Weights of a small transformer language model.
Size: 8 layers, width 256, MLP 704 GeGLU, 6.56M parameters.
Architecture: RMSNorm before each block, no biases in attention or MLP, tied embeddings.
MLP neurons of a small language model. Each row is named by its layer, matrix (gate and up: input weights) and neuron, and shows model dimensions 0-127. Each number is 500 + 25 x the weight over its row's rms, rounded and kept within 0 to 999. Numbers have three digits each. A neuron's up and down rows have the sign that makes its largest values positive.
A block is one neuron, or neurons of one layer that tend to fire together. Before each block is what it responds to, as a language model described it from the Wikipedia text at the highest values.

Possessives that begin a noun phrase, mostly sentence-initial His/Her and the 's after names, as in "His parents", "Jean's sister".
L5.gate105:486480513460474496503484487489432517518501505527540509474461486446484485524476491505555471506490494470497489515498489502527511525479475508427524478477497461456476494498556495458519467528512461469472500510522502492496529461443478506534513496507511503535533460496515473519489544526558466523533503496511527493508483510493516547497494513460465526477484445485493522485517507489472494480525
L5.up105:474502503460507492490567545493485516526528435499475504501569508483462486504481507499452477531533468495490500518495489502491483523494487454511566469526499490522521513528521525518485491475516522510464468465497513494515495491544512530499480496518500449473478473441503480498482546507532477482487511473507535512498502461514475458512539470492489465505490469529491490512505539516494494534491
L5.gate164:492511442508520500494466526494501528491466506464521464447519472493517511513524451482502459540503446516503456501506477509475492501486505520504532478557510502493525510496499522486467489528522543513478492507549532491470492499522493485526500483481493487504510502476535495455508524508511513476522485508537493512497477485543564513478514489485514499508513505467479524508521480481465524536477
L5.up164:528458526483462482475492484513442497495530482463503519515539497516517481438505514578487561458519480510523482522452521484490506453527473463509472500487481515522500513495518522526494495542488491490511509467519533516476493460499487490481505452491476471467484497513507532504518516534495532479451494515511518508483515505460471516511473510535562495499477513516475506487503469521492531449527

Short middle word pieces inside words split into several tokens, especially ig in original/foreign/significant and ar in March, also id, or.
L4.gate1:495511515526511447550489489530470552511498495524482468516524497452494497516505516524516518485540500510462545530476514462466515507450489503541489509504465523508471522426575502502513493495500448478509497466523550552493493481506508519498528488500467462498493467505509528520557522494484498505508487528525487487537473468535497504527533511487519446456452519517512471470508477503511518486527
L4.up1:482520466518562479547511542543472510508543502481485459506500500507508459456526511520515529500512491497474510555535507486515494529459487503530472557462529486494470525517504521522487485507510513504536494471511512532557497528502489549522512551473466499535515501510493506511537510475522485519515522501494485509513477551470465485493513526495487494483499512498530501433486514517519458502527
L4.gate118:524517531509497478479499497495501484534535512497529530511480488481491497509527507489493519500523517528514477496503518468496492485458461518506469505507482530512493497525494485508494473479524466519517497484514474468496500468500459515480513468460503481549540505457558506439483483512488479489503530515502495467470481448513533510537478468489483553476502487476500461499496492495488490491469
L4.up118:514505531478474482477511492491458501463500468507514496490502486526561513518478513472480462490473516540475471480499523519524492518499484523468476473507503493468513498538476490464521490495502521484527521476515491486515544539513452442460527492532515532524473474496538507518498502475478526554520456509487493470517497465533510525505497467488473511458469482477471511514513519522491510497521
L4.gate415:467535488491465516532516513524475524520493520478543518517510473501490560470503506474481475483490555493486505507489508519520507500467425523498525465488524473529450547475503499533512485498506447496529488472531499524502486481451506485496528536462487455542518518521530455507510549512497496545507495477499450496510468482516491533505457523453502475500475469505487489517538498464516498503496
L4.up415:467522544472562554544486492535503533490521480535509463517517497490504480524522492467493495459498516523500505562525452520479533489498495541476470501511464507494484475524506485497508522497532452505506467475437498496462489484519482492450519478498457487519506521485489472497470469502488448503520493525477546485484445520505498496526477513467503485480530472518487517533510492509509481498506
L4.gate672:468509546474490484504553457523514492487475506544492507469513491502488491519499496505479471490491501506486503504505487530513498483485520498473499520480526478487445524501501498518496468495530538471478543483507526546521453560485496479510489489481548479514535500489531529484474519537535535553515487504487459454505484421472525511518496474511508502509505492480488541494458490493494538483493
L4.up672:508523515517470497469552489505459463517496504479473514521481509509476532476487475503507521531468578515528516497466492493459505500482522516500495503509535523520480468535490511519474490483492488496503509516513456491505526540499528503526545486557494500538516509492507489476461531528514488511508475506499446455525504452508499506551515499479484528486478468476503521517449518528483509497493

The closing pipe and line break that end a row in Wikipedia tables (match results, league standings, filmographies, charts), plus rare word fragments like 's and est.
L2.gate292:488498494497461488508480515469481521525497484470484511525512431487516564497482477503495470549490490529490534485484503478527475505461491496488495533530495538500469511472528491503543514494503490457494470481521505505522528499500472519491530528550493507501479449502487473459515574476505470514543483495466493493527493457541528470464493484505484493527485461466499441528499517495505521484495
L2.up292:478511487525446499516485444488516516478508496476491520525527419529499495525449496545508544543488462488542487493446510493521496530502516468507498523522481449518472531507486530493549500556492498491518470474473507503508502478527458489487459507539457494481465484495526495462538480512515511463485514466464547476534525500533500547485494499501511509503501514507471494494469532481479486512495
L2.gate333:498537460479499449505497441532458455460509482456549545501521486491527537527493481511524519509543502502472498496511491495490494568485478523491483489521484511516515497490464488515527454546493500480499529518498486509543481516510506473485509516528516475467515481494500495509506532546515515519534496485498516496523538474502478491446461509509532531477485509464468496514499515540528491536524
L2.up333:457463488494509494506491461484493495453505444480512475516555526517533515536487469534476521509530517537521546487440485459485488538506493499501517496536501503539475470516514527524494500476501451506450511527472509487493476508499488488440532513538537493501496539475422488478490538482445522523487486518471537503505508501539508458465473529530523482503496502473521471509519513466496493502517
L2.gate374:491473534504504500503504512498519460524477527485498544508514492485489494509488498461530527529484479481496569529470480509573505516490524524493514466432479504507512522527501499449509476490448476531426478470511510527516461462520474492509470481557497467496451462505483505477537500475484484536461499496499524517505494467484476509524516511480517491518515512458481499495470461494494527511493
L2.up374:532517549511509514499513483540493462467500489494487544459514469505483518487490514493503524527514508522491538475481522520532481509513522502506496536475538528512475499496481467489466508547487491478496481496499504509533485485530518469520481501509553502465484445510514517424498500489506515485544457540527505488516498477442493540497514503497473497487542495477501495507469489496506494498477
L2.gate414:469516473480482505528487469497453485492502513487509544466500517482455502491501536520472427523499505479488471495484460525519507546490520511540498539469499464468503465513532500477464486464484531495478502540507502511479474503515499507486517455532500490507473491516525463478519550496446513522484491536506543478461508516475543493513514522505508486488556496518503494449496508516481573515525
L2.up414:537498469514455474482483559529488498490465551495532506487508493493522529504504482507501495503513541501503520501541510531476550490510547494483511490478498490512500524524511495547489489540488497482486479499544520532435528488486503479531467553492514553465466467511501498517529480478470500519510508496517531485500513511481513503488499484508530443529499488478465508464498522545470442522482
L2.gate459:476496456478475479483469452490540535471487506466518459440470483501523499489481508545463451493485509546495515445498472472504512486519537521500473484453502504513546497494488525530500495504540522473498478481529523543504486499475471514523516510553494505477494504470542534489529493510525490486485457476544449495499503525488470524514498514483542512516492491469493534480479508485481506511479
L2.up459:465506496515493468490477498553519486510472510436509508511543483483474530500502527551518537483536437480519528495499550526498490508494525558470531486500465515517507484524513523537497479513517474464496491504550476531520460531501508465531509505499484483521482487484480528518522543493458496482542477509525503508491499529448512465501483462489495501548475450497477486534488491526512488503503
L2.gate583:497499527522482461521483474518505503531459547482522494511494458452481478547506503472482515489535545529505467492492514502490499530467470521479450542483475500469512558565475469471487464487461447501499496433519533510545498515489495512498502495526506517495492467510480493475482519546545509467534509466490495467495505489458507529531472529528534502447502539450461503492517507519557493483502
L2.up583:512514513513529494496505508530507542485542480522495519500468489480532494523520487494490500468474529437540468454447474508517463491457506538442500515446522483503485491523459531458481527535489451505474478532450503483477506461537508497506440507554469503469492512512482492511461487487500456504505500531501500498500482480493496520551511509510536529462528477485514550463499515506545479477510
L2.gate668:511499486522501522461546501511474478506476518474469523486487535501530558461525484476486493500511498534544565487522472511473531535491525544467481488534509512487503511546484525488527518514456521500498463520534445529478436462527483488492482533547486491477464519463489460509523496463462458507516491501490532521513496498527521525504523552471499480497498482454493463489495501507491517503482
L2.up668:544511459534517490447485508504471503484513465486486545487558508482479492500458517516430474480527492522506505512470505501546476488533531505467511475496461509530494494530518501487489520489500508463527515515470517517483482474488493486492511516536516508504471490520495467471526530447448501512486511483487508459524495518538508470518499465540491471511486467489554478502485455473491469482494
L2.gate698:497479550530558494505532496504526424481475485482510558482530517478500517497482498486477492467498495511523506502498447470486492470454521504432524492527505502513466544459505487497492467553481509459490535520530483476505503496478517487495486503531518450439481508482500443432510500509496482506520489528506453531532503490500533507514524523476483486563493471482503492507496484497516503471457
L2.up698:498527512501499505490537530472514463453475450528457535462497515532492495470514502470525501467525476488506527518518458491515490466522474567504500494513555479511467515485493510503492511505490504479513510501504524480549481455498486528468491484501508503450511481518483500521495509499505458501488514506474472491499544507507521505543527501499487489490524485480462496478479516526553496477506

Mostly the closing quotation mark after quoted song, episode or programme titles, e.g. "Nasty Girl", "All Things Considered"; also mid-word pieces of names, e.g. am in Mohammed.
L5.gate42:475474524464514462536505521510485545472448475469470495525479497488514528496493513458526500477482544495470452511504489527468531464475510536502498520508511480469476550497509528527471491459503477467528491472523506480510443513481495470526496524503514485497498473511506524466480526534503472475482485500519502507495476555531507473493456520501450473500483461548493436468476521525525523531481
L5.up42:524494543514493491534497509482466475477482508518502521495547510506496526461525515522518522481474472461490475509488495531492504531491483486507514484487449511474489554534525537525495472469537482500498458481477490479503509439482489510439455511470457470509543500452534517525483497496470434542503515520501496505513441489517504508517466468494493531525468492531482488481461486449489507534512
L5.gate225:462546474469495469513489460492519485461551513490517491481542468485531519516496520507552512488477505519431473498483457548512502457509459525547514535518487454516428441503497494525503501477526458508480501511461506513460534471458468476506460509476464461496472491482472473498511504482480479482468489507491509490495501505517520494520481510461494483490497485537477498535467494499496545504481
L5.up225:482529492467519490545487553500499511495495519526527488525541465464500464502452502488507479507494520493426514508501500533512495487494453479514507540480533533472490489510523462556493496470553459469488526494461495506499529485467519548505504460471485552524483508552489488493498492487496497482514486539483463513515511499463517559508457521477506511479499524515497483457474500430553522466527

Final word pieces that complete a split word, above all "ame" in became (X became the first...), plus closing quotation marks after quoted phrases and endings like -ation, -an, -ter.
L2.gate210:510494502505503486509530499551535489496499490509497489524498478484492513477478493495498531502506492509503512500469479468497487437484487482490525503465533526537501473545476472525524474494471516483501495499470454509553465457540465486517487487504518497496510544487502520500477543505494495463527469506496506431526467506554488473524462473508509488507535525501510458438462539537488509525482
L2.up210:488496493527484478476559470486505499524501473513522484523482492545542496516506497490479502492513523506490487470460519479523432520450538511515447500530498486488499487521512545452480507522528490492468505505514515465506511474476478482496488543536522505499523506490481522465500531483505510519481489513511495481450512451530551480532467572516535501455498517507505501501535482458500488488508
L2.gate235:440492495438534515485484510550515459453488512485464543451522492516518520509513503501522480501506505470505489541507498504560495479476475539502475531497464513510495478538493511485532483520522447482456453511472522499519498473515487528525490481531500493495499515498459432504526511494492492509477479505492517476487496528482501547524482506478496496475525484541472523443559519534553490515496
L2.up235:482473508468519547494543461549501497471484498547445497488524505513485498482528505467540515512521518488466506530509489497512506470518489527542487537501461479486488516512474517468541524461513455494493526467537518471524506497477523487474540512542494508472513479475495484506469528460485521546501470496517533517538469522484480484505460509503469513476507483523465492530548522504514527496506
L2.gate369:515533511527516453511469499529484513482464490494516477491521466497503495524490482535539512542509518489475464481461512540507502521455503485493503506502510532449502503498518451507530455529466505490508507508505498495492474488479479453496506492483452484443510508458532462495477525465509511473472454493496543476476504465546532483485488475548519517506524543535476505530499462527507544533492
L2.up369:464560496501500483514471529503505458513497490500517468506491450559479489504507472471528482519502500485518485455512501525516488513483521504491469516488481466487491513494483465479520484518471483493496483491474509477467529513531474438497493523516518482498510520514488501470448538443542498466515492509508499475454526516492546497480496523510496494497526541453507477514507474502497550510487
L2.gate423:481506524503526507517527500503499483540527490486501521511518507489495520489523512513517512502509531532439507472463447470468477498479497540508519453426505522477515505510536516486492462503504556514512501484486521490480510510483515455462518507444522503467512492523473483507491557530519521484456520451523489458529517500538532519496531509497541520504513523542464517470505489506496534492529
L2.up423:454489522501480571531545505509498441499532485485455532456486504476503495467534530530543522488518534568455521436476499465508462520507517514483547493456514495541498491503482530542456492482484490493484499482480501492523552485472514495512500478526484477488507501497516500460474490483497494526527447527496440488518510448530529522482532533488498524511480520482468494478477487511507509485522
L2.gate450:460476477490517465511505499544478499523524545501465489497497517514494525531478506508505463507519520473471505502497489454530489460478436502559499496517517455545460486480526515497483497505475486451513546445464499492466528508482457515502487540505527479472468486520492486502475506484520491516462517504490494462508495502433481521525499484489494497459503484528425499471506509506483469513511
L2.up450:502481493503542467481533494524488531492486558479474459538494503512505511517506515514469512516534527525490490471464497466474567478465458482522548491541491488531477515523493537524473500490499476509469534492515539527425506464504492480505507532522487485487488471494535492484468510483493509495485527545516498468509524519487489530482516495512477464481542518507492471498525460502515504509457
L2.gate498:489551515456530496532490523538529489447451501484462501509481473539496548485479494501517458497531559550494484505475510494532476512476507546475533478439507498498525492523535506448512454515484458523484487479485520499515488519484451473494478500468510480487502535521502499491517515505539521504460484485478519462514497451507483542499489559468528532490532494505488510479526522494511491468534
L2.up498:490484512491519481518472528478537521487511502478501551452512511475500495521509457544491543497504522516469504526486478461504493465518460466500499479529530519513502506542527488476514490511508475470486518512506498483519520491489480510479479527496503486557492503545542456509471506484494497520521503496518502499488480499501524457480489517484502445464455515461500486500506514498488505483545
L2.gate501:509494502540528484519582521487484541473521556507494451496505465511525541502488482508499478506535524519501478447546506496473462501436506517462501555511521519471501542519484477481494451481469507485534537517558537501521487516521470479455492526474548489524486546487496506491500498499535528506484475502493513500510461481509531511483472493505489429550549481463474489491501485531517519521532
L2.up501:507518507505473456471514532547533483540478502493510484533474492509499504497498510514524543530514524488488451489453501485488528472479514497447541506482506497459508518485499439463496508525495490476516509503502498523559453510523490477516500500494505490484508526486507522496488525542511499463540502480493523494485464447490500480473466500481520520504524524560515444540511452472466487485496
L2.gate553:501525531424464532494491548506520531451502501499477471504536503500479504498496506488501513525507486525502502525497482506509489459485493497487496473454547488488516507479493464480481500469479494461442500437513544517498513461520494489504521464457524486492490463544534449507511490458486466491451541525518469468524502498500536521492494494502504476486564502536453474468478551487508545500504
L2.up553:426520503501509477483507520513560497475502472494478550510479491502504537501491527516474529482543502528517499473461464507480469460488477530512516512503509505517488492511484485494466465498534456492490538502498563498528482525507489498492463464472475485495515520487535497495482491539491493501526477464486513516485526494524550484560489493516511550505521502522462468511478477515486442502532

Final or middle pieces of common words split into odd fragments, like civ-il, num-ber, receiv-ed, wou-ld, a-ch-ieving, plus possessive 's after names (Ptolemy's, Short's).
L4.gate81:488503523461521503504484497489543481497503479475530505511503467532571491477497508490509506485501490460491474484428478518503491520477468512493516498538510542466503508524536482494485477468491476503480510518490548526480489518467473486497501501456502467536512517546487491488495525506522528508508506490586502504520485477508532526483502502503505510532489522501476531488557453517490505468481
L4.up81:457498558464511575455514513498550486521510481463494503487525477539507502516534493461516503487479471462490527490482464513487505525488493542444511478509519516498502482449510477497514509502512475545481519507478530540513518494467425510496501494478489496540521466518502490477488496465495529485523511513519502515538489475494494543487510479498431494535514529479505508513538499480480519489466
L4.gate489:502482483425488496511496475501480495495473524504516505464482498493460514558503463501477423498501510458479472511501523498513522504462470441507508538534474511503501558498519511514490491476508461481525470463451491523485480486468438471491497516510461493496510514538480526473475519500539462491476519505496510495475474519512465515535494507479463496513494468486527488499483502448480520499509
L4.up489:510481494479487489510519506493502441495470482511535517485519498499466538533450481506482482501533508502437534499456502509471496491526486480456464543540519483506477467494509519532522505495491488485483504477509495486455510463509513460516529487531512484511469518438493525452505477508487510494526529510555519508542504531494527515497533510461520522488495519475496515526495529499479537521507
L4.gate593:500516539472512533505519469488527454555502524496501519480505517489487488544480447523489499491489423486493498482532538503507545521487472492509478522500502454483500522503500503475534467534492497510531534485540511524549502479487482542517515485487503450506500497485551480446491518448538500532474442520521518461507471478503512551515495497472499510528471487469513523517494512514498522522521
L4.up593:509544475498509480492527468495507502469506505486489482506472485539546496480456509523492498478480482496515533497488520482481488540508497474490511457477491485498503452549555533483466474509459540517503523438516519488470542507507498491537522479542476505534513514497520451485483513514451513510508499521496556507495502487499496484455503495487524466473489450507490522513495520471500526475481
L4.gate637:511498502503536535502474451523458525539465505511513479512514496523531455487521535473486503532515523496521479494502470486468465502465538497468506502505485511503507533430509506505488475516458486517474517489461538499473493502499468493441538497463488469504480488477486516486510528521548463495500465485498478474529488531463531520493512481562489536494495535498522490474536507507505523528475
L4.up637:524542502481513473488528555477502497505507506491435529466524487506463539512479478475538504526481495474458502471457488460479492509501462502473490465526509477505499500553442500478511484490474554519463481528481516501522441492489534540508500516515480491519497507559491485474462487465507504523482491464467520517506535444500509459513469503510463505507499525521474518479485529552508492513502

The possessive 's after a proper noun (Bowdoin's, Denmark's, Bacon's), and the standalone word a, including 'a' mis-split from words like against and addition.
L2.gate28:488511464543492452483500457492500514483486484510533492515483511416485521503489495494467518474498466543473491506485458476507510448510478550520509504465476499505468479485494526491541462495524521518510489464481536545513481539464503512445547502533505495511481481515532533514476537492495508498522532521474505514482463498523491504533451517444484496530522458473514469488486508548488519516537
L2.up28:489468529582515475460489489499481534508525523479485479499484547445509509492487471473468531459484469532506497516514464488476540485525515504543464539490484492527497512517479503510499500517497538493523482434500516500518517542490498503463530487517493494512484488499484519512505490450497521460506525465473489491561473507489474493521512499463506492524520517464491472460490535522504485501523
L2.gate111:488562491526496448500514518482486467521503507497518521492507491481465567555438490535546468490462513540453468527492507510509509474501478484521518561478519501509478509480476490521485470487502481506473538461532515539513500535509495486503530491483487492467492525506562488468504535488507552507529458510516540473560499482448501470465482528470501509508517488489541458500461489553518536501496
L2.up111:501491498547496496505511503509515517500504477509483557520520462498511495522489491529515491494484472503513492499437486510529536438515499439487503528490491496502495464526478493521520495482495506517495524472490545566463513539500467462527491488489481504512502548529516528523545503501546477470524486490476492511558454510468515485422484500488496528460489489480522528514475494508517525514533
L2.gate205:462477513508457527520502536536499482490484508532505500490507452533537499498517510537541456490481517480507481481470491511475520490500493507522510455484548503504543525459484455491486514499480484509522534468496544484507459526501484470506510525484515497515465493556522507518528498502543499487500535513490559494518486483541513460474495495525490487525479478525512508515490462525466519491474
L2.up205:467492475508498525466476491527499453534501493500545534532508514532491504511509519472533504513503484502477535509470490536533464509492503520505493475462504487522492491505531482484556516519524485532472476501510469534494492492499536455534479548475483484486458529481486511479529505478499448487538541502491539494511512492483440493508549551485504514534507491491507527502479472523466549478471
L2.gate249:479456450476463524480544472503465480544520497529529490516532518479488503522448527525484498467457500496475499491500460534540528491523514510471512544485493479502480502509517536508498472532480471497486495501520515551448447522493487472510486478518521465547500472501500489469521513498474505500493481547516516506533473536459474489501526501431509508500471523446511520490442524527494538471546
L2.up249:494510513512526499482511515487485458470530537544505477488474491519485507538506494511463496469566491512490487512463529476500507487511486499539478464454536506490503494460483474537464494514525512490473503486501535525476481542518504534511499511534555462485489520491461515499497502530516503475492461559528481485531480473500498495471518532463475522534471480524548498511450526521533518499476
L2.gate262:525509506525528519483499486492436465498504458474495492467486504488482475509491515495469484504545521511491537506471505485458505545476498509497435498509542513452492536517483510516502474446499467499485483523507474526506462512491513471497560519535498454467497518524473517472494548453552468532486458478529505503495506461539517512532522494498481498497473535459516494514517518550490512486483
L2.up262:516505499505506515492494530560481482529502507504486513496485522523494478496525556471515435495505534470507524516480515523490485525481526511474501493459552478482483525541490453451491484481493485526483495527509507512458486470513515485528510501536529492482480520496463537490529543507548469512513509476492518500483522506517485467541527511500462499513531534484493527477450488575483461462535
L2.gate506:483503488509501479524499543521492506518473528514506485503469524499556467523556448482488495490510493497465467510493505509504513491503494475508456471473527454490522527518466494492493463515488494527504510517472484522524483510493500502497484519556510484537529517507540503493515494455530505532472500508580512519509535490512461495484475510494538488503462522533480501467507512517501512475511
L2.up506:469504538469513491488494478465473499485546505498503535467480502514521447529543497485456512490500498483475522507489480472484521486527459514510472496476525507522507509528476502498463516441508498471489520500471543507483472473497500508513496481508450465519545504509480472466460504490518495503483469553568529472492510488516472491552495485484534507517497510541505510490476474506493514518541
L2.gate551:495481545526478468479503537523501433514492532490496511554503523481475522518464459505491498532489492454508537506491517483514513502474475529506521500491545486520503517472484503452507462521520478498454443499514528503492490478499504533540494540559533492490489506489538513484527533492538470508553508479502539484506491488467500496516497520495480517521470450490494447482487510494510545469508
L2.up551:500476528482489531509475528503516512501493553513529515531492502484517517502476544501509522502568510521473519494559531489493550498514506538474466522461471495469511480505483476483491493460479490530475478479534518530481468486504530471493526519490510502552477490477526505508518517505490505496469456514512524532502528511487486460467486513459489492516458465529494467482484505506502541516472
L2.gate681:483545530488452490530483502545480491484455509465513485495511458496475494479511472485526490511498517498492450469477499518514482466457440458447509496459539521505527524453514487478450470521522480472473497502486563480538461496461499509529529478496508514503495494470534512430504541502517493508560459517512499445485498513531527492507469472498546504547523487507469534515510474498475508496475
L2.up681:471486531498524469514491541526495492499515507475548467532489490478526479491517487481529504549525523493521503470492487512491495491520500504494492530502505514503517501530504441465521504499534495483517443515509500496497457506529468464487493488505495506495514546536493506511462521506505455465531516489516521477472535538507514454478523522465497511478492535459465556474492504492482494469528